Part of a small language model's weights.
Architecture: RMSNorm before each block, no biases in attention or MLP, untied embeddings.
MLP neurons of a small language model. Each row is named by its layer, matrix (gate and up: input weights) and neuron, and shows model dimensions 0-159. Each number is 500 + 40 x the weight over its row's rms, rounded and kept within 0 to 999. Numbers have three digits each. A neuron's up and down rows have the sign that makes its largest values positive.
After each neuron's rows, "fires on" lists the tokens most often at its 100 highest values on Wikipedia text that the model never trained on; "fires after" lists the tokens most often just before its 100 highest values on Wikipedia text that the model never trained on. A number after a token or word is its count.

L3.gate376:460468508539543546474558491475494462462512514526538542537532492538469492442545476548475486467524507455522438496468535513519470503555474558469495451472491496399537429498533539488571467506443484457504437499506443472447474494470457513620552482455548431508441447469469565480521512444467531525506512451471584569433502428475530493501562519468536418531461551462507500474507438470500500542515468498552527492488522508434462503535452563480470499508568408539470518561442421499533517489441493
L3.up376:473498515537542543526569478495484482416476483495537522539571529563466471472530480535459471494569556497500496486516523520470481489567470545450447472457482504406505489488505501476578462537439432431485459499480464490458520495474460504619517511513519468494465463472454604475546502493491578544535519479458575536445501387493496483498573482505510443544447536459526532450479487519523554541516509498545572534473568500455512475506462545472476469521519429522472523550423437525496475529422489
fires on: "| " 100
fires after: "\n\n" 44, "\n" 23, ". " 9, "Year " 9, "ame " 4

L2.gate118:461571496485493472494468573483489526514524516482558536398509474517552504541432541496403442558522484486473565486573494509535490559540535583561458412474469538523492527455491496513521575485518534546517474525462480552487530479584536560442528525525478522502466482486502479522451467503495458494453558469529462461556542468529527474498476440501515568535534481513445437477520514476562504434504458515504479418588498529525510545548433516443533477541427534571473547492555512513544557507497457
L2.up118:463555426489498436511495518468488515485492513504551506418509472481593474531460546516397446549513508509481525527582511511501516534549553543525471416496465555524465554438484505480502549510512542581509482587459471558485506451569512559483528562463486498512462473507455482476429471482504454511490513490521482515499510433527543482496444480524536555496516520498411464463524458426521454451485456514500518462596504549485479534561416531461554478539453524534511515516586523505564564484487428
fires on: "- " 83, "===" 16
fires after: "\n" 82, "\n\n" 12

L2.gate129:457480531411533546530560465478438540503479499484487420434549498496546588485537578535435426534503463478537499508539552505495514570517493570516478438475451443563474498491547475481462497469519462487514518486441503499520465556515537515547526509483469517493540505458456497499507533455577499493576517499487486519497561519587537465505496479465559544485581445548530472543483553475581491491515533511450518415482553514485539560554470531478477462529458508575454538504536508518494401488564418
L2.up129:454557459362507497540551461533488503558513515508534472423541582530533496469470495554351432515548515483498539530477527489513479502533524481462458438494480463531470543455551440467436432529531459525450531462431513545531478539553541507504484510451482562529484540477431507459518491474514495469554472530531525513429514519508527465550452484552521532469512508530475484427537465448558511506481510548514508471561488512449454478603482569502506502527464483487495513521555573485455447481523481
fires on: "- " 80, "the " 10, "ef" 9
fires after: "\n" 69, "\n\n" 5, "at " 5, "i" 4

L3.gate528:508450469550485493507424543467430471472495542454511502508420468486522512520503458524415530521508531537445594532449498525434445485516457533560431447515518435564475466478464589499573534533479456520523505438532464425459545478539534481528554551492463532545506485451443504479471487490433575546514501499530527487509515469469535502487501534453562630438479518467482520525541414478573513477450503458495511467436559518509513494526450444505457469488451442508471474534521529485534501548475483
L3.up528:493480554497521447492477536571517458498559560450420559487493492492506465532519617541521457486500486471456521458474472513482504515541496432491488481497492486590415508536456503445495519565479434492491499483483503447598522475467483549504514452454546492505508482435482521547597544449526415521504514512519549515540517492547541561432547490488525505560520451442446506496507522534504450498489463497480508442458499516439528436498524531478479516455407506436444401496554539530468411520472483
fires on: "V" 24, "C" 22, "CA" 12, "ES" 11, "S" 7, "E" 7
fires after: "O" 25, "A" 23, "I" 22, "T" 12, "D" 9

L8.gate488:470491530559543453587438505489551541426565450509514457483517453513460492496472480507504522477491497436465504519504457571493526523450527418454503440568461481492433491433561510491505530498548483452463438440530467467466546541449553479496503476495454507538481548465588503529504540401498467528497496423444601449539497489520491479516526479515543458518549457501480466505514486540524591491542471490548487473484526518569527512431514559461527573442427499497516490570521513551551437529485474
L8.up488:492427525487558546545498496560513526448556519546546436543527532507540507496513494480540509484536520504456567506504483515528498485532535467581501506556473470471455497479582550483475480492479382508446497428515469525448552551528526489452490465491439461501467548481505471451455458483547422456454526422487517438565559488537528497569561523548515471494518537502544451518467437503530499542504542458493560533483483466534531420485517522534553530410443425457584541517551511529528479545439516
fires on: "of " 70, "ong " 6, "ro" 6, "or" 5
fires after: "one " 32, "most " 8, "some " 7, "am" 5, "et" 5, "av" 5

L8.gate534:537500511499514494520445460510605556465455533513546473551424473584491514505485517471552455521492449542463477562519539510542487508521561482597481499500556573539469595526514499515493578408529486455463496512528508455521518494496513473495443520523465470594471517504499501432449503435493503451512474399494515463494431535462518484521582551505504555449461534471540516551510407558533469526536413466512497541526557425518503499506452492540517557507493466443457536492461538517509516469491476
L8.up534:491538501513486471505520549520522507448499503524558485520547561551454510539511453384531586574512498489533552507491583464534504498485512568453457501540456444419445516448496534519506557502580513522490562519564481519498497507507556428467482542499467488534441517513484523546547543434499536527544517408472477499455526510529471445546497409506511468549527530554448456481416439510547494438467481398523475509569514426540469515435487534541496514475479462475511490447508519522489496529471443
fires on: "of " 39, "om" 12, "most " 5, "ong " 5
fires after: "one " 28, "D" 7, "d" 6, "a " 6, "the " 5, "am" 5

L8.gate587:503494491480456507506516527530517523514511542529475434514522436458558455492480531503500567450434487534508505527498431514547466429569465509480452534494512468467487503504496539524467520526488511490485497510505488494513452543538571518506487513520470466507462435529464459549582485477478553419434418537458519460529472630470579463503464539421448485410525478534520502440494529503492476518552572450535548495434467472467488574504570419408490525563479493498452451435538447441517498524518476
L8.up587:486564582538538467542491536567518439485519472592498498478463497481504492564467511495483497525480522616537590508469493550557503494595521484512534516480550475484503473548498424521475488505535417473516560515505542482542526465539465516473499524486495431515535452510493574483556504548462545483406519471541502481539472501524544486583483542469505549490488441435541506514397523462499418523490465489557549475440470496474502470517456526473503489498516456532490413531569585553492508451544489
fires on: ")" 80, "ed" 7
fires after: "1" 11, "t" 9, "8" 9, "2" 8, "7" 8, "3" 6

L2.gate567:489526480453601529489543473489477594462519506478593520457481485457576499511466550513447475541479485493474512446447500514515553505493522455498471437492484509516488478518522538449507519529465500491465450514517430502456479539464569500487532457521543569468480457462451522485527553407542426543451582498512497478475509523511548534478467486490501474442462533493466485427473476566442469494553482499467474572468442532520624431606492563514533455495449505526455570547473480437525511474526494
L2.up567:440476532396533510524490459618492507517567474468556451474489437506542501448460506455500503429498471438501529494510523431464495512440473571511448545504447492511457546549569480464491472490517473534496401502434486454453519526508578507453564489445439541481547519591473587521517545477541452535571533529490501498475523510554539539441458521497525469519485540496483550452509491504520452566445518494488435453542481542488534452510471507525464465530459520565538554500518464529553530499508547
fires on: "the " 46, "- " 25, "–" 10, ", " 6, "\n\n" 4
fires after: "at " 41, "\n" 25

L5.gate444:533512477552454459485524540514517473536510493526503519433482483526540475469412569473479478490537516501540509510532540550536521470499450452434522508534494477532480413478488582528502561527516513572522527544550466491532415531505579479524450508458541504589495527548483526522535583477480534569576438437419475507472516502563499506523504482461507431428500552487511568443455521481508395519483523577534537576539465544487445477488495552458508525540480449477478430470478474459559504530505476
L5.up444:483540453489492577500387447538532478442533566484438503513499527477523553449513592528493574505476487496529476469472510527478517502568476557443521504440441468468508446474531422478418538514486441482432494489452425467524489526494560505549427464485613493464481511464476560537493536485486509474438553504517494584457487553490526503516533544474498465484479534484489556517525545483474571514461496596507469521481526470482521541488532504453551547543565526517493454449538581469510468462542501
fires on: "–" 75, "al" 6, "res" 5, "es" 5
fires after: "1" 17, "2" 17, "4" 12, "3" 9, "6" 8, "5" 7

L8.gate140:454531459513495515490477461437537475512539496522459522417515507523515490483512443587481551464485453449543520506531480449553493504439454495503556491462569480506470525496459533515430514409501413542412468520519471483544512517506461509504422441451531521522520532489442482479406478510514543461497544467475572486483576461523480494490478487452552464484535540430549420495538446535533438421483525522489471525501544509490569483473512438538438460440479425466498527500477502552405561522548516
L8.up140:511471559545487483528504489573514467529481435537458490507574547516486449554500519491445556448565487541552541441542475499582488494547492517502475485525483500583500515498528510533421495537501499492476488454417529520502459538533487487436504514484526500535495497528527488538452491470530487515574519529528529512533520478465507560474571533510452463431515552480545528503559540442435459549508515519575592460458557583502434500412515462583533406522492466576533437454555500456465469504464489
fires on: "in " 18, "the " 18, "an " 16, "a " 11, "as " 4, "\"" 4
fires after: "is " 25, "was " 18, "not " 6, "be " 5, "as " 5

L3.gate618:536526499583484457507436454537560542482477492516601524465575459509433477433483484492477488455522487513554468504559550487555490555548482522573482462471489550474466515445547490529512497485461509449511439576542470505479555583498508564552542487495460488531474503499483524519525528484465517491489538422573447526484510440520519474485505440570541451524433538495507525473551423496538490480496479515552471404505561546406573461514505567483443492518501519562574501503466466495489503562453529
L3.up618:526510511581484501556456457528543536405489487517562542458567452497447491415455449482436453457508512472512497504561560480535506529535393488558508497480525501459450585439582501482515516529466474480449437555521523522478523587474481549569525478461485448524512503528533511478536477505501480451528536471551536481482530438567484517461497477592535450525472533461518493501508422507496519475520462504541512410533533504443542466515480542478505499504513521520575498519473518485482505621430524
fires on: "| " 80, "- " 19
fires after: "\n" 30, " " 12, "Party " 10, "ate " 6

L4.gate524:464516521548590510469436474520448515491501525494494538527474494535529519479397508558456539523551485479461495483518539542530512524564382470499497494460509520577534543455470483495461506554480513568467431509504530477471495559457492487585446512549474537562403508537444444478469465453532556526483493555533522483450432468502520489553496538501533590444469523439521544487528517509538535458477449529528426551446524480478509479479449511480541509539469513464488437532504416482508474549603519
L4.up524:513443477509509515428487446554489499470512499478440511498509528539467438562523515559484512517539473580510567484435500604552505547548398469460488533556423547494494498483495558435457508614500499489512565437465457445491500565550509505527481465516493535508490515473508509481522526510543491581476473464488499492510458529446521520379449501486495487444471446511473519490474522464570519459496459495438485447416543551442520443554477536499451585532508487454531504531495516493488539562536488
fires on: "S" 20, "ex" 15, "C" 13, "F" 12, "V" 9, "ass" 8
fires after: "M" 17, "T" 12, "D" 11, "P" 9, "." 7, "V" 7

L5.gate24:548532474515518562533525447470513532463482477506483523492546503555504487450527510469502520541499573546498484549527500551442502519525479596483443466519505529465515455510542491478520466542479517435499493552477509511442502488493479531614506607404545465503575449494447502479525545386480531562473478430484549564560468487527584546503563513562544465488437477497497511464472481532547520485551483461474575487468530500512522465511573611462480497543485521545461517557441461504466493522509474
L5.up24:508490516502541547534500386517516552397505503505511494478463563536490496475490537503550530418567488538484448560525576520432445548538499484498479479546592509444536421547482580517451497478465452501514504471524450492471453517543517472551477507439481530532472517417499438478589502455487517587506471433472493520462525404472558494523487498530535485521443539499466480442508511532516489495538494468455529434515530479462476499493412537488496513480570489486538467556412461456492467489533518
fires on: "| " 91, "of" 8
fires after: "\n\n" 54, "Year " 10, "Pr" 8, ". " 8, "ate " 4

L8.gate464:542560465489492530503465511459527595527460497507470437512498514528473520474488485491450585482441498512529531508537504497559453464577465505501532525486525563529429523461512537503565546429478508485481521538546509456474442521442543525482507510490490522508539570518377470555472508414500525425478505472461447500489448476471526461471470536511455506430484533491539455589552437509451430522506527554548524443444539489522505458460624484444476555538561497528476486437499525510498443480524459
L8.up464:532488497529438473511447504456510506535487446509486443459549522475393467510546505518509533499501489510493482474549472448552546508501473530548506461513477517532495438536504494499508555425463482442456492530515538462506477490472444479531526513535432492573518505500454481532479471465508521455443504467556472439432477534527495427507472460567482573462420506564558502525620556539492468494527474551508563463471496453576527523496592492567570467496500427477467472465467597503438457496426537
fires on: "an " 45, "a " 15, ", " 11, "en " 4
fires after: "is " 21, "as " 18, "was " 6, "Wh" 4, "5" 4

L9.gate366:434403571386498530496482447498505545494444465515529500484499489460461461483497524566564463513429542419543474494557449519520485516518466488508444533550552507508558483515543461517481438527414483502504501570479432538508513507478467486497513561517512530445472474468496472552576478462520491487494475438523471494388513454552514498571438569526498498481482469484567464453466481465510521539423514495519514475430440519444527507435463565444466472495495526514446532553473498488489440521436539
L9.up366:444487557543520516550601465528518574504488503506585571526556578506434530438567539459595467500500539505560464552479507543531466524492574547502460499522568463521440468476487467489484401491404478482511515485503471526476521563542484550514472493464568494511507528504528440486517466528502573527514442463427499462511508466508508539556470538564501457461463509522534504465478447506568414476497568522548478520512462455492572504469486562428492460508505517452480457527471481515498476532485541
fires on: "| " 73, "ad" 4
fires after: "\n\n" 47, "\n" 17, ". " 5

L3.gate492:521492516524506472499517482470471510431463482522577499511524462563529482454529462533485486514462584487501476502495527552443542549538462478529427491507526574482485422535539457550529476455414506432466429524502460448520572516520464531510522554525534500536537528436512473503529524486529481576518484492538511566413449465560541468517529458541467433516530545480451464522500396513480476501494496506523543495474522459493559497515473614502502527612489519536573433485475536441485517492500600
L3.up492:554472475527492487520538484440465476461508478498569549515514535531520469390554437518543535494482555479481476520511531507466483538537469483497432439501532511456489488495577512518519489510416532437459474546471490452503521521527464513550503553512451471514510494467480460462514463484594509590512464464482589566439504443475499452468527472521408416521520504485497469505491395492547507496480432509536571518486519512487489489473484571455500521583495516517482498527383541445495411521482576
fires on: "| " 100
fires after: "\n\n" 51, "\n" 11, "Party " 10, ". " 8, "Year " 8, " " 5